Part of a small language model's weights.
Size: 4 heads of 128, MLP 2048 GELU, vocabulary 32768, 76.8M parameters.
Architecture: LayerNorm before each block, learned positions, no biases in attention or MLP.
Training: a variant of Muon for these matrices, 612M tokens, 4673 steps.
MLP neurons of a small language model. Each row is named by its layer, matrix (down: output weights) and neuron, and shows model dimensions 0-169. Each number is 128 + 24 x the weight over its row's rms, rounded and kept within 0 to 255. Numbers have three digits each.
A block is one neuron, or neurons of one layer that tend to fire together. Before each block is what it responds to, as a language model described it from the Wikipedia text at the highest values.

Initial V/D word pieces
L7.down382:149179115144123146158115082120177144125148137144134157151184198112112098136130159124096140112180106129119097164112127114158128128148124110104158124137156148141104115087131154125121109149169125092116142120114086109159119161111095145086136117113119126084119121086144128155120132150107121112118131136109122110165143120174131121112114147118077153091160107141109130098132108135104162137124090156129143113117103136144145109124095125058088129088171155169128147110124118132113131113123096150160167111128154121124082132
L7.down745:104124135138147090123134126138141146135104148128159162173137138126104150116153139117154134130118117121137151158128130145078098086152128156134140131124071123115159125054101131122093100118150141141139142124136123088132156133138191127146134142104120115112109076161117113145135153113113158171126127130119098128160086100167119130102125164199135129124119128170124107143114130140116121124148133139096094125124108145128112110133131155080116114162080115136158143123138153134130155140111102143144146155142142126102112153
L7.down1885:143126105146134151150155157125107142093154139138135122139157129131145107124134145111128148134158114097146111149104112107160128104120142130159128133136113122119148126146099093125159139121133148121169134136097131120142157131101157103138096114127102135107126127108128117160144115137127102128130156115080136091156112144079166135132108117145143104074136118144132112113182078095093115133128135151112124103168157135111135124123146150255126098115147069101151110136166135128118122126078124152103122123140125104138155118
L7.down1949:129130141141148150119086100095148128103123162134173109143132113146132099177148140156145116128116143120118104142171112102163114124132158162077161096143130090101095115113150154148109145123114115128124118140147141098128140160132130138112147126093114131161125090080120090165138111141159140114156144121150079139134098126098156097153124099151098120161152124178168136104112107117131138143158113146129101111158097101128151145080126163175141138113130157128087120137129135116123117105088088105158140164094136106156183169

Separators inside numbers
L14.down153:132087106120135135109116139142131142115151195126113170132084132138161137124167119108128153117146166153145158104133124096139146129142138085129169158151155127107152122114117129114117124144087143103105096182127152092119133169173146119162110139145095168144122139136134104119181096137125140105131132131099136128166123160093131107131098145139122163111107132159135118132107132154118140126114117107123164114104116134120118111129108102197147107111151106117158123150157126099139109143128096137111092175122129133140137119
L14.down339:129100161121111119077093095151176103113126125071165116149126143079132111137137181102145141115124139156136121195121106159135158075163127136126154136093114181109082135138152129138103121098132135106086144124152138140134119172133134135154131152108147132109133188147117122111161167149064131122127181139141179137125096091121119120158145126106118126127128104130153163136135095110149071153141164139073141165106075151098172100086122120127120122074135161125111151134096142107114110099138129117126070137107136164131126138
L14.down716:104135124138140143076148122089085117088122147155126136150160124154126110131136090176102153098149164133176205155130121127163139151148121111125094132170104131130108124114061127112103136138079144174153129084158123119086113158094136086111149146147099148163150151146194134083145102096058133160108145156133143066161111152142145162133100092179104138127130155125102131118135147115114122118144114136140138094135152130078130128119139117248166137154133106138121095110096145126104140098103162150113102129137157154125155105
L14.down908:136097120122138121152128136152145104103135106130131128150121116125128118135097129134118143132116122130143164167130097150121108133119164161131126094203143127114140157101091140108120142130138102129177128130158078133115130147133134131139168118131126126169141122133128153166123144159097123126170135106147174148130089107127118155144135116120126123093130139144140123088106113123117143130143156129069111112141097110149126114099113080248154145111141110127131105123114128182173130098130140112133109081120145104143130102
L14.down981:112133165139106102133149096127152127161166123125127156091104133104120075138103097159128128123129125152122151126172144139121119149132119140165112138173102179127119158147134106104149136142160158102136133103125129130121098151086123150154153132110159125118138138126134092113132139173115116155121169138089091100134096137126105123141145165115124136110175144095122106122144086070116108111105099089153170163131138131162085071127116121110139130126122134147120112102150137136085126104136171084096127107092142142099145142
L14.down1107:164107151139094137132156117158130170089113082136121142156139093138154072129136177130151108111132151100111212121188106134135086144160103128116135123116134152069123117121129073144106089149131149124121160134131118122108087135125159153122161125121115127128119081108140145129096161186109078097149127108116118132146157130106173132119113139130136130140083117127133122118151120100170087127145164145125123155172124151129122111114133124081067098122153104094083125147160142112130145141125124136174130134142140129143102113
L14.down1656:133162130139059139118162129107142153144166151140109146146103166136089118119093143171149145115119147150147103137077137158130153197091142177107135132136130083128146114065103142121078118136100125169128126125136133114162144140139153208146108182138147145089126140123127115130105133136117134120115103129123104117181158116111138124152121183107101114145152161126115127093132110136139167134135114117145170126124163111173110136132110151140107132144106157134106113126095123140112110137118176104110112097124107150127123100
L14.down1812:105099167131175095106105131149150111084145122132143126142129158122129114103177121151138125115123144126142177134143130178089079130178095144152103133108103146126148181116116132120108117159068138138116135142131140103149101168132127167112116108172095165133173139083101141107178130127129120106140116108154158131174099104128110096160143147085152133130126144128129123095109130113148135138119124136142128129125141135113064114085144118088131108163101108144146127126105163163117132083111152121119093099087115168119096101

Mid-word fragments in technical terms
L8.down514:120180086176149123145094137154172142141145125152191101120154107151106132133154087131185123113127073090124157090132077115176100073100149118066130139114144118122167164120133171131122134100123100188128145112130105162142092121077120143145143119103178124155131118101139170088099130087145108126087123147098138117110117114154141133191175105096105135110122141162147158096150132155112165137109095164167124143088117116111101154133126107063153136151133117107116112150152171141120091127109098143092086124109088132140179122
L8.down958:123137121110157148110106152102173097127131137105124134118107137095095125114161119153146127137150086143119139111131157104131101106117156115110130104122131171157084128095095168106113159116141131123142150137166154134101116100135138112163094149124157128130150157117130141162132131129105131126170165113115127107127121155114170114083137117138124096124149140115104134130121109144152128118085170167181082136115120147117120137139163122078129187103121145093103110136137201097142095119120143147107117119181076142125073161

Counts and quantity numbers
L8.down999:163110113103181086135115127152127140141134125113152156157127134106137092119109144101146096154160158117111119147099140118119123121133133118147059132156153156123122108159157146110148135150145147116173179140102107141106109135133147143142090125101088127117088107141137154133091103138145153159150087098154176114110132119106125131126120166164108136108094116146156089157099099104134130080137146131144142116126094124105126092121074093237122148138096118120075132139126114131119143165086100143149110150121142136133153158
L8.down1465:106171104164135109127169154169165165131153151107088169126146142152118104113113128122138139168105095115098133137118105157112109137107140168154128142157114136126133127171111151107145139113158164108141115148129103175160152119117151131126092117134141110137124132112108111174119098094101123158083103125139106112109117148110078109114152156092173130066155097161112127118180132104107124192156100121099125123148121131097137109157091101085144123144098143112130101126089115117143134128139102099115110101108109139184149113

Slot before a person
L14.down109:161121129149093109119134096149116164123120138115143155152114107118149081135137126130136119145176148101136110121104127129103135172179103143161178121160090118154104171157117125163143133110124123151147124106103150133137129131133158174122122099106150152154084138124121126107110133136090115140102072114156147161110083176143121123110125115132166138130120101142069116126091129151160128160110144105153095129176152136127131116142099110118118123112156120120094113140130128106119121112109077161124156175162121139122108145
L14.down782:107121127150115144141157114126117102146120124145111133130130107131140140126121130132114160120155114155097139113106134118141116109136099126134130120143121153110093145128122153161145133185096122100145092130113149102113117154146105165086133134129139146103128137120152107098129131128123138154142046123095168163148117133159164104120108112110125097142091104125131119134097110136196104158104091103096114079136095095141150143110134120178113136120152088152119107162134146119144163086144108099140094137153117107147132119
L14.down794:125153102053112099136131122119124150114093133131101107146160118151069119152121096113109107128113091162104115130103137114146128139139082158130133075095112108173106125103107159114162183150132071148163101111121105146135135138072156116132147140123141113111115143107120154100155119120118125122138122132198089144116137093089107146161108124133145100116059138153109132160122157136135109113108123103147152147140151142143122111125132132164109103128132140113125149140122112125099118097126103152141124124140152144161100147
L14.down964:101166103110136127122175116123137113134131124103131152143165135107121123117143120142096131131149150138090085135096089116116176141116143147169087115112107126116132130117104145091168098110104120127150127115135125137118143113066109108138137111121145147077116124172111130169122138146098104122133140124082149169082091134083153140125132154127113119153108147120112100135155137138117182112123111156101165156124118129161130131102132135199119113106122140136132129174112136106135163129095127160122124134141112129193152073
L14.down997:147099144146131144098122103099110149123149172088139156158114124119185114129142112143128126143117177141117092142085135136177149131150108144123151140102111151101131138154138094114109146102154115117114157123105159120068119112135105128150076115139161118113090155139131168132099137128098132103109148172156130121122124121119114106147106103148146136106105075124127101107142136110104111151141187158112100098133176121126045126127158134185124171140143109149128116172136145136121108097157142127089128166124141152118132122
L14.down1227:099102152093139136129154099118157151115157129112095152122124105183115082153123146130121109131174104186116134128112107102149147165136139121155147171110130176125116134163145124126132100136106148121126096090124166123055155095120124124147176125149154115145152168102101124122178155183109097149138115113129106128123093118139167149067160094088174109138120122145098135143141130163122117105136163130090116110131152144143122136118091137153114061168127116109141131145145166132139150126102131126101171119142116141105130143
L14.down1435:134101111134135117152124138156115122082117109101148132132126176150127141069078140132164124096185099137090152165119147144135165158063104164133121120124120122136089124113133125082127119108128106135128126130146113114108166125107120130097125111116132116147137121132115111141099141126078152118155184141146123125150119158179117086107122145099125136100160123096127107135134113116155190086109146130140171114135140119127157134109131107150113127147133161105104153144130132101145092145089173104099121132126128164108121133
L14.down1803:097125102121096138154143113138181130134117120143162139122124169154147136089114132101125109139096150158130165082090130088155127108133172129134134119095117111123134167143139112110112130128156138121113112142154132178134115137128122120123108137162161085171158135129152099132102107134150147115146103120140110119130091132119118141123103132144117140087134130108119068143111160162147103128122142126177112104151112134162106132136166126124162122127125059132094139135161139091130134124105120113108174152125148081138141124

Table row end
L8.down335:160129110128116147166162105154139132109128113141122146171130109124107122167102121098121171146136102147150158099148145130153090140129166165118122096134137145138102147112156128132125150127086137145128151154102176124151125130109151116098084136124119150099158110106125142124109120141147101160153153110109135112141122152132148155122156107113140152108127109133121118156123139087127127112132132115156119089142104089118107166085138130215097203114077113110116143147055157112163132151134111130105122116138116115119091099
L8.down2038:132136164153154095097142113122112143089161099115142112179181102150126094140096154099108122113109171133136112089122112121133095139099112119122124088119197123113146130136153141154157151121118138116107108099090159144145131134090163146121123148156146104153099153132128127128137153118067165098115133164099160106129126119175135146153108112143144140135102137113116165114165098119158169152119104124143119075115148133102124122146096101110110126121117123146129117168116135110135121157136150141128153156118141146086117118

"the" opening a phrase
L7.down76:128160100125135141152117121158155156147097097110105119145161165132145105121147136124100087131178132109135139153154116158100089094137127158134101164134184148093128125120110121113122128145102089134132123114105136156112118094164134152057138131096134111097107125161103175093106141131135147108119125132140160145125129132134141123113124168119109090112120092149139128134114112134115094119159135158116151091140097168135123118097102123204120108184106116122145146135123113139154078127079131114172127155125123150145129164
L7.down433:128110122069144155088114138124129147130134146134148127165130142164108115122108080167128104098157148134154067142151128162122147145134088161124120054156171132135157166154129136166093119159126112137114162111128161105149127097138139105117145130122149089130115111146102134138090128111126154093169104147090092112111157148143119152157093090113094146130160138130140146177113110139105128148155145151097097145135129091121113126128125127102145093134083148105130138134154107130142103115135117134157094116127093110157136143
L7.down626:153140141129151100147128097130104136150139087118130128157108112136141134142119099133139101131140154146096126101114113100127140131154131135112132152132099120120117158149068116123141088097140148144131120140088137121148146128118130137109150119166128116129112156118090144114089127093158103139107103128124119098117129164153106138122140140094165174139177132123108142120148160131152113135114099120141169137153090134119145111109124118255111144107127105108092109148110111170169118127153093097145124140118168130117104108
L7.down1291:126148159117115160143126058134159162125095129149116104152139167124127128114140091123124123139154092142156100099138113146154070137130117151135098140113146122112121149138130144137123113130118113130118126096118139120124123139136130130073115087114133141102136103124108173098078117107141115118121083151138157149145104080122113107128092143124119124118103122132147136139154139145132127158156133160144129122138118145123161110105132093243101100163112120098128139129149098139169113116097095130161117130107141162104131126

Role nouns before names
L8.down1449:134105130141120106102118083113128154126161087106123118101081148137128092144123110131122133143095173180144131100092125103107148116145106134119156114123161107121124104152164133123127107150129157098117103115086096188125123171122158129104083128137134132156143140125141108165104092113097136155107132143136161173103182125123107153125106149106079121106095139151129136143116156090109126162101113125169137139133109148145177130127179183222092148178143135085144101131136108109119068113134147105118156107122129146127167093
L8.down1795:110143116143104105089125078151137140136140110098115105137122133108149120140102105118120160158100126163129157111105167159103159105143146124161154142109127144143134106145106138141163098082111106119119128111147118140112139099139168144095118089145117123129147144087108116143111122127146159172122185134154151136159164120152134154148103133122132085163129087126102117111141142145122149152124161154183144122123155100092090129112149121189131121104091119123137136115129114125145112096103106106108184141145143124125150107

Line-closing delimiters
L14.down180:149178165179179137146075099116130139153103129137139133173132113133118132121114157119179091124130146100125116109111141114113153126100169165090128154130156182128123109099153148137090150127121130138096143080108084159183116108143158162133123155142094158119135109102126142153111097121161133112138125101134135149146129188126086107084149153131178143117099107177148123121133146083092117136157134126131151126120130116100143110124188143188130121117123157114106134138127133170096120153156143123133087124080161108112075073
L14.down336:113162165130125134134110139163174136154121133094099195112118127101144151110114172141106108174102166136105096136154130145106185121118150147107143147092116130148116133151152104119113102130116092123123140138107138178104132175150113120154069126121126129135111081149125124145128138102102140120140133075155107122132133132153112142120150106176086134132105104117068121099118102072124089132083143133167110089132119128124140132155134122132136123095130138154068123122128103126083159099091134096128115111116128085101123103
L14.down425:134147172127119117114092115135163145131109128133146150137142150160101140139123102108135132133125184167149136148131142149185131138139143120133101131136152113105101127133159145134140122111106104160140154144054140199099118120124104100157128144132142098074155119108169183145132130157161139146109129150124164123180146156124126137154114142137135112148158114126109102124129125123128120147106113153190146087141120120128141113132119162176132113090161123110099137122127078094163133135115139171152144121127160139172126106
L14.down480:145152086123134158163136118141122147077123134144114131123103099123099139126112139147104069127138160118142161124145143159145157119115135148124148127143153071125088105117159098087103145147114137127120158153161150157108110173182085103097117154148144147134085169142114107142135118103123117090165112110109087121105107140140106128140128148123080119121141103107142093135152103092159116140079076089135146075132143087080133134137137094146150118108138081161091120166102131131148111112134138125118084094073144149059121130
L14.down1433:110134131137130095115150076160151144138111159083143120184154094115112135108093104113110140071104080122147123131112130166113122179110146120138166135155090157120105160081123123147161120114076124112129114174107116128110139101109107133123110121119160167087151153133092119111108114131105101118107133114148151079137099149137139118116158129133162130140129142103101145093109130095147127128121152117138092131160113125105128120119110144228087128137158119172140083133076154099116109148162152134153132150145064104129088198
L14.down1469:123142146098132103080137111142173100115123164088118115163115179101121129107112140139130168135111157127124140143140153131161123137080101139129153157099165097102123159097146107137157136102124108119124097146120157141068145136158117126144077169113071131091107136159098106116127142094119102128091136152128125107164144119156145127111081134144139121089117151123098120151127115132149137120122111142191133156119108139113149148139100121007124113130133133147086098124097113129145165123155174110167145120107124148101111107
L14.down1672:118142125110138132116135099137151106139132129112117112145136141126120172106096160092186131105151135100131125132120095130121132141087137135181140139123134166150135096146155140151150150126111156092167124143101169113109117151103103116135096123114156154163165113133092127132124146101159133135109124123151116174159072231119114147113143137142150162111147160092121137121124146154151089152130111080144146113144134133137105126128113095162094123128143105117143126113172163118150130140142113094123097141118109087141123174
L14.down1984:128133152116117161155141122125138125111153093127100118157121115131129140136147109094144126158151113125117131154131145108108147150111150151146119141137153130095117141107133084142153170148127146142157102105116111125106152137115164157113133182158125148127114080170127101134108144168099092104159128132108147157128102132155112083116118086108113127138137117115148167114140155094155134130124148088121130161124156116128106125146106110169146126143157069137137115143102158093098132102164130136126149120116119130133148132

Count quantifier words
L7.down145:128142093175133128147163107182120106102097130123144147134125127170150114118140115116138151134128127114160141140091188164100123183175142139180093100165111170116134122114113140138142112094081118157155135144089123193142123153129173117143147126109107069094100140098134113108111148152120162106126084119125095113144122135107135121114137141145109134123105144158122110136138168112129091135131142095095131120117128147042114129130097110114136126136146128119137123132085116088189146134128149135116085121121092098143089111
L7.down960:116098096109159172145082142138146154084133164128121155185149100159122106137173146122100130086163144129137119127128137137152118087101071154146136134123133129108120102122116152121136133149133147111131114158112111140122149110135158128135110120155125137111112138152120117132126073136107094123148135086153094163161100152106125121095148165112166147168146086154139083174125067111110093119188193107136098127074122119134116149136075131130176171132115102098127078135107158130170138126153107123103098114132131132137134165
L7.down1011:144138124144149140141130128129119120115115131170142127105144152189098083147098123130145142144141142123118121114096117162104122152144139156099119114143108145138134126167132122151101153164139153117120148123103150176107112157150173155161089119135124073135134121112114115172138125102085125167132072156133148127114130121117121149160123174081154137116128125151092159176104151094113096169127136117124135123151093125087155141129103111132099131147110144099096103104122151138137111135130074104126134124117128103161119127
L7.down1837:138111097127103099115146135154128137108133114125095141163150124174132150150110131090148162120133141101090149144077134113128150060165093172126181144123123135171108149113123151139112139141098146143102116097153119106171120150164134128131126162086127144148142105122137114152133134070087064122100112120146154139164104127127142152118113120114106159129099141098099169146087118155133142131148139129157101142138115086106136099125161112080148152138097157083149195143130117092189151099150130159096126106119124161181135150

Mid-word subword fragments
L14.down145:185108124098145118094121132124113106113135144143168138107145126164131141139141151134141079135157104149147156131082130126084125158115133140147116117109143135136135156111127140157095120114166147134137188123166126118146148115149091109101144147171128134152147138143114077111132143099098154134123153150132119162119132082160091120157144152137156100115111182110133139137135129150160188128130114163142116130131113089097087145100105155136160149109153122101120072138110141146121102108101182102142137127116124158125139136
L14.down214:169136108095130102091137126092134147131138129166145136110121142103127146102114062126102162135132140126145129160083158093076150093162116108136169159121120111105123138112111140104138120130099141133072132155169134127135118114106108128126166139119137143155112114110110135148112112158152107132167130134088126137136159131116096042127102137166145132093152160119137130128120138128112177154154154177147177174116150127089098125068151140083150088131113144122135102108118125126142109157117171117101099126128140164133129135
L14.down627:153096101142157147131090119173126101120144167129129120134100145103139115100138093147128085123108190132142166125106098151054095142112141134144138132124131147134082138160119129111105103098150102152145117167113134138145135130155109131127146084116154151134158123104114127125131135165106096107154123114159121103132097130137128109120100105154124117105117118105131120091123123112140115088081130182118091120164152102099131148075166115167136094128143137168095125144090166114158099110140107145100136107146127071149147152
L14.down693:105086081140111119111113115169122133109149068085156134120159140110173102110152097134140105116110141156121134086146091117125127108125112132109121127134103131121118091103125121126126124111181117147135151132130102142139151125112143113111122085129113136156123123092087141112087148150114123132134136112152108128142119122176067107128097112118130105128124129109118107097112103107115148141122083143109159153110098141078103097111140126126157121141139139120079108136097106121135096059098128084118098128141092151152150085
L14.down1062:139128127126132135142137069112075151117142120128153135152122174106092155117169112153143128121110109125127125152104093090112130113128137147155153151138141099146157110098127120090102126114163125123119118148111140151150125150105128138143129124098113103125136123106125116170126152114089054091097125111118128138115140147123148139128171126107132159126145117114134152130112115138142129144105132147144168075139175130113126107155137150093095133126141121135097126130124168113145123168146173145106130131130107143145087184
L14.down1246:162081121130104095163126108111134132099117105130132100119124157100141127139146119143132134092142106123134164123119129103126158096184138125149118135123137116111128111091178155106112132092142067124137110132165133107143104152104134121122133141140109087159137119149123152115176112179148125134124106110087140162116154138136110123131164111181182127131109105104122091150066140095116116157130145099132118128138115130133073103093137084090099178114141142161128153142090129095107110163116160129128177128130119101150131137
L14.down1509:192122142157140154114148133116161113140134113190100141155103135108137119135116131146150122099121122151157123174135128139152124122099133117147106157106132081126127138162146114162165113132110133159117088146122109102100104171112147137098141128117109092108105148180139107143103151145132125090169099129127151131142114134128178136096154100117107125115104109115108128148121100110072117130130108127162133141121151137151187125120126124061132117094105120090103128123130116154124153114148099163092105121181116139146126123
L14.down1661:135094090107148139113150088139128131102109116185103148170123137114126145134169146128142119150120148123132134175114105087086119119142113152143121122114120148079146093145147129119133106065170124123092103065123156097137132136145126173164160149148121114137134120111123141160101106165123124128142125124130113103098128149116123091122136131135113088120155152155136153149144129156146168088112170161178147118137084149121122138074110105089139130129082164128148142141122123145145125118129125098116130121119138109140136094

Second word-piece after initial letter
L7.down1674:127107119118136123103123110134097148108136132159190110144133107144097131130089109169147125125103136165124092101089160094140096104105110138161184148102102164142143115124120136094086139100115092129126133171156062109098106118154150124136147151129153103087132147164142113100116110139117145152153145145116114115115113146139128112102138130172104197146116136115134117172115153180157152201208123128142114100132124108117118140123115141104139178114101096102127110111150142132126117123103139161100110115147157121134123117
L7.down1751:114128133112156116130083123114116119135128125109188138081101166145126104148084131153133135127101172143127139125150111137098087166145154132125130060162155158097151124117151138117117136108077118110148144134144117101117125152150107149125137145125107189099066164141110121142122101132125128104087106116133164122141134126137150152123152114134165155138148112139119143135161138133120172092171104122126143135146096116082115146118109141103151151152135130070133127100081133152121155112104129108142125108150124112153159111
L7.down1803:150127104136107123128140120136127138167094111091093183143116165085134100127161142079116119135086125159082134124127131117110110128126129145089108132141092128126127106128105097122150126139101118163112127147050169103147091139088126125153148193164137126088120159129143159129145090117137137112164154115119132117112103129135084102084163120155168118135154136153147117122096125111132129076143137132124123155135192095157147108110128129093173157119099133090134136094151143123090107128129148143154147167131099182143135131
L7.down1962:125161153135118103121116111125125127103094141153144134120139133123083134104156122138148116157126139130161137134073132155115104160159104149136117136128118169116155162109139138103122191142136115104154138144136150130160119168139196160112134145104147122124146169129108132127084146099095135124134112133141097148157117149137121096117122176140105172165137138099150132127133140080108102164171092151136134104151122110112143108097132140065180129089132098090159153147095151139100092120148172087126114159165148125141120124

Table row-ending pipes
L7.down1263:154160095144123108122113092130174143111160126117137099159172127119098166164110114126107135168104112086141134126154125105151097126107190129139172088137122125151147115091175130170154122139111150149152157159153125160154159138120095150098111145154149163111177138138111116115077168122141143115139130122144126150132103175160142134137111123117116143107099144140117156110168189105149100151152140095127168115149098158137150173135131118089094161089170118145101133092107156069142100114121113107198117098124117151109118127
L7.down1431:170125109151154092101129128096128150071134148114115107198153121100104133142098111119152181124102134120167120122119133117144076107087171150164139102130133155118136141097114192152123150133103156150166128168143140135080133155118091150136113092156111172142152132141069141175127161114125130101124079157106135145108125133102176122070109109130091168116122157112157177117147116081158130107104136135136115129124104132133127221122153117079070149109119131110088098137116146127161143117113130131143113122136165125101171128
L7.down1645:197079123167125124086099119123123103121174126051121126146152112180154152115107116137082126162105082119141120128091145110114125082120179122085073086124155113140125115137165130178132165137130143142105154117157135114147166139133083068117129146161124139118133087134152152115113152105175150097151141122088150159115139130115135106093151140153109108143119109140141068108178147123143138141127141121143154162104123199140119119130159102123147153122137110134121113134117148099104136139145154108164115139107166119126099152
L7.down1956:157097099175124097095176152122122114120131121144148072133123159166129096162143167134143169138133112114179129169132115087150070094125108120148147125117175143112149096119160118168150168119115115088146100138109210089127117140130117086163132161133088084140126124120100125116129141128101168148113126128134125143096134130138115125122166155118141103136145130132110127090181103141147151137135155122139127115124148114117081158137102136127125140091130121140162081142161141125123122149094121159101138093152149135091104118

Quantity numbers before units
L14.down702:127139093137157140137158105094119114146116156124112153118078158135147154114177090124154088152121083158131099153154136116126128126124139140140129123105118153122144108175120132147153090131114116122164101112119115148171126091107176163130155169142146124123152127111113148130114106148081116148147076110150162121108116152111119148123120082134155125156102157141126155123113109136160128212161124171089142175142142146146118088104129168094094095129164108100110145140139140140136134091143146120123170161117152079157100141
L14.down1304:131136131096159132133160127104127105112111129127105175119096144146137149085094099139137101108098109132139179179160128150190131106093140123107090119173170148131151154145103122129174130100109101127185136116106122094153125149117108111094142145126111094100123173154081139135160112162112100080116143145116101152102067114134189114114145124131173104103155140144105126124145095127128134137152113163129120130109184172153138118102134114147152129096169097149073119125105147107111174071147112145163105157130144162145093141
L14.down1330:141146137148094153084084149106154125132095118111120146166162130093144125076140148099139117113187103121128148149124124109095148118128121106137082139142115135133158138161093110125082145145099135136124187123143120120115144172106157112135125142080101128124120079137109115170077084108102083130136146102170120126125158125107110181161138149163095185135148120099135156153144143134129123126132142149140119115120151146124122120144131143126102116129151105102150160124141149132172112076108074150108150103124094152130151095
L14.down1355:121119096134159148126113134138108116136140140145091145114157142147167111142136141118143130160146102094128143153137163139149136136136180070138100116150118176181170185106098142118129138163119088115100108132122103161124131113131121128131143112101155067191102114124118139150142109137130069119137132086096188151156105145097120119108168167157120147110148149171130117109109093132152079108105125125136130106098135142164140128112144131080122151140099124097131141138155144149131161134145068108090096105130162116169146087
L14.down1356:138156111092131142160134151125126149109117115073159158139165093111139119137135110106149145125116110131133142137128159147133122142138120124193092138112066109133147137120139086108132146120155164113153115128156099090133099115159135086141131133106168110154147167114123138114138091127122085099076144114101113125174184096132157157099141129141150138150105125129163149083105164124108115106114163134153090107149169128129119114071160091039112166100138120126140097110148129169149122117082091089142126149130148056127129124
L14.down1951:146109128114109133106155105120134178111144129083099135123148144144077110141099172097110141132110111144132106180125142136184104121157076135129134148077139130091178139146192138116097147155112096100116133136127094134136177124121128133128120076093117144128144149128097159163170094068092153124090108118169115138145127116160144132157129124122126155145148109118147131138107141133096139180097124149119155130111100129136160116159139184059122115101100116114157162117095157110098095100103098146120148122159158111194151145
L14.down2026:111141114122159118135136125172120108085101135119131131081166173140183164166106131108106102155101138123111108137131137174127120142124137095111122138143119173176139138139161113093128156118144123143109092133130122140116144150161135165143103107106112057142089127113071169165110103108077144102127127079156181105130184159141152135120157146150176133133140115162140136133128116107142150124107120101118132142145149052089119161131117150150126142117118154127141131141150115151126153119099097107131113120151097138126062112
L14.down2045:115120150117135120112133111147134141127146112093091137140084108133153142122128158100129116156139150105119143134111154155153163091122109108144110131148117170073132112150156131124141145130160083115126120105142143086103123168128114105148088152123104120140148100121127152148095136107075156140181107077121072119125143128151130089094154106089107122127143143127083148120113136123170122125090119146122111135135160124123164172098167153110189117135163111123114127124143072162157123146118136121145083096178119120130142120